From a checkpoint of a small transformer trained on Wikipedia: rotary positions, capped logits.
MLP neurons of a small language model. Each row is named by its layer, matrix (up: input weights; down: output weights) and neuron, and shows model dimensions 16-79. Each number is 128 + 24 x the weight over its row's rms, rounded and kept within 0 to 255.
After each neuron's rows, "fires after" lists the tokens most often just before its 100 highest values on Wikipedia text that the model never trained on. A number after a token or word is its count.

L8.up82 [127 115 154 155 118 121  99  82 188 158  96 162 142 146 147 168 124 103 155 147 171 125 122 145 132 153 102 128 106  98 129 117 143 134 104  87 164 151 137 134 149 122 119 111 111 128 116 102 125 102  88 137 168 130 150 173 171 122  96 119 163 118  99 163]
L8.down82 [118 148 161  87 128 117 125 142 121  87 129 131 139 154 108  96 139 121 117 113 113 150 115 133 113 146 141 131  74 131 142 154 131 118 123 115  84 142 102 165 120 114  99 106 132 109  83 139 159 129 155 141 113 170 151  67  97 182 196 158 122 117 138 116]
fires after: " the" 40, " a" 11, " The" 4, " to" 4

L6.up957 [149 158 100 124 125 142 151  87 120  95 152  95 179 171 157 196 140 148 113 127 117 140 129  93 144 105 125 129 143  99 140 117 146 172 122 105 109 115 113 114 143 103 127 134 142  91 112 115 159  93  98 132 140 114 123 128 108 140  78 160 173 126 162 107]
L6.down957 [130  94 133 165 135 125 137 130  91 161  98 123 113 104  92 129 166 132 109 122 144 108 142 194 126 119 136 132 123 133 122  87 124 139 110 157 151 142 148 145 118 149 125 122 145 117 146 103 114 151 158 136 164 127 111 110 164 119 148  70 132 130 121 175]
fires after: " November" 12, " of" 10, " February" 9, " December" 9, " York" 6, " September" 5

L6.up444 [134 140 138 150 121 142  96 125 149 138 136 132 104 142  91 143 118 135  80 179 112 162 157 163 111  86 120 141 111 117 161 127 166 178 154 138 184 139 117 151  98 110 105  75 129  73 147  99 153 165 137 138 135 144 124 187 113 120 168 110 134 150 146 150]
L6.down444 [126 103 117 100 142 141 149 125  61 100  99 129 142 150 142 143 120  93 115 143 174 181 123 144 171 113 173 125 132 134 117 102 129 110 150 111  79 114 107  79 124 113 174 138 100 134 119 115 116 119 150 158 137 133 139  96 112 118 163 161 134 156 157  86]
fires after: " his" 37, " her" 9, " a" 9, "'s" 4

L8.up802 [107 144 145 154 161 107 119 112 117 132 120  79 160 174 114 145 162 115 134 137 168 135 118 133 148 134  80 149 125  96 134 144 151 203 130  97 125 122  78 168 109 124 125 104 151 131  93 117 169 157 121 157 101 178 154 125 150 156 112 154  90 199 136 110]
L8.down802 [152 101 129 136 107 148 130 117 144  88 154 131 137 133 110 103 119 134 135  96 125  62 105 130 142 143 133 124 113 149 122 116 129 128 102 156 142 160 182 122 200 133  99 119 130 141 181 113  92 152 135 103 150 119  90 103 134 134 135 155 143  71 151 138]
fires after: " |" 41, " IS" 4, " Spain" 4, " 1992" 4

L6.up856 [125 156 153  98 125 108 111 112 180 118 111 160  91 114 127 145 123 132 154 103 138 161 130 124 130 151 130 108 154 107 131 137 131 201 153 143 169 145 130 167 137 165 139 102 120  88 149 115 160 130 139 129 149 119 147 152 123 132 116  94 169 135 126 126]
L6.down856 [122 145 113  92 107 124 138  95 118 124  62  89 156 138 119 126 118 128 129 139 160 162 145 146 122 117 115 161 115 146 166 137  99 107 145 128 127 141 173 147 148 127 139 164 111 155  90 103 107 131 123 171  68 143 143 132 155 110 138 173 148 169 118 117]
fires after: " his" 25, " a" 10, " and" 9, "'s" 8, " their" 4, " an" 4

L8.up575 [153 134  96 108 105 138  84 113 127  88 142 114 133 149 144 150 111 141 141 153 155 130 177  99 164 123 158 138 118  95 160 116 160 165 123 114  94 129 156 142 121 109 113 113 147 136  95 100 159 115  78 136 109 121  84 139  83 150 138 171 119 152 150 118]
L8.down575 [160 164 136 140 165 117 107 117  85 140 130  81 104 118 128 136 113 179 182 108 157 171 123 133 134 159  98 109 171 115 155 114 107 119 160 131 118 154 123  86 120 128 134 135 112 101 103 167 144 134 150 116 166 163  96 108 109 146 113  99 143 112 145 166]
fires after: "\n" 24, " February" 9, " December" 7, "-" 7, " November" 6

L6.up1015 [131 108 150 132 137 141 111 106 178 134 148 103 139 170  86 126 143 124 115 137 161 137 152 172 142 127 111 197 144 118 118 137 139 207 126 119 173 124  84  97 120 138 148 125 152 117 183 111 173 146 121 131 150 142 159 170 108 161 107 136 109 117 122 125]
L6.down1015 [108 134  97 127 120 131 136 110 116 135 121 126  88 148  97 135 124  92 139 130 132  78 174 144  92 131 103 127 122 122 138  98 126 112 101  96 133 112 139 134 108 106 129 136 100 171  97 163 120 128 133 134 140  95 118 160 118 122 126 111  96 126 159 130]
fires after: " the" 45, " The" 10, "The" 6, "B" 6, " Th" 4

L8.up105 [154 129 118 156 155 149 154 108 192 148 124 136 148 158 145 117 116 146 138 101 165 160 103 101 116  99 116 134 158 110 100 156 128 168 109 146 185 114 117 116 132 164 141 128 170 116 162 120 128 157 149 104 142 139 158 149 128 158 129 145 163 118 146 135]
L8.down105 [ 97 159 106 130  79  96 102 122  93 122 135 133 155  95 130 140 135 100 175 139 110 137 101 151 132 117 149 142  96 154 166 121 121  68 131 118 117 152 113 166 113 104 148 125 110 122  83 132 125 108 117 115 137 144 128 109  93 136 147 126  93 143 143 138]
fires after: " the" 42, " age" 7, " in" 6

L6.up703 [104 136 129 135 162 122 118 126 157  97 133 125 116 118 122 139 142 113 131 166 143 129 111 135 128  86 124 125 140  75 128 104 161  99 138 115 115 115 130 106 117  93  83 103 110 138  93 129 123 134 117 123 128 111 148 146 117 134 150 164  67 131 130 170]
L6.down703 [149 141 145 134 145 151 152 110  76 146 143  86 139 106 119 124 116 125 149  79 141 118 120 125 116 154 128 126 147 123 141 129 117 138 135 106 204 144 118 109 129 149 152 152 166 131 152  91 120 160 130 168 118 162 128 142 127 116 119 129 144  79 151 140]
fires after: " Se" 17, " Me" 15, " they" 8, " They" 7, " We" 6, " she" 5

L6.up792 [124 105 122 146 102 139 103 107 171 128 142 137 119 121 148 165  97 105 149 119 127 184 140 120 108  76 122 140 120 159 132 129 155 137 136  89 122 154 144 146  97 126  88 135 135  86 189 107 120 126 123 123  85 161 137 167 133 108 162 121 140 137 151 140]
L6.down792 [135 131 127 129  83 102 161 142  77 137 107 136 148 135 141 106 159 138 134 125 137 145 104 122 113 117  98 129 133 151 140 166 168 145 162 125 176 179 151 162 105 121 149 136 144 128 106 138 145 162 103 120 126 141 118  97 117 115 142 160 126 147 140 102]
fires after: " a" 33, " more" 8, " his" 8, " an" 6, " very" 4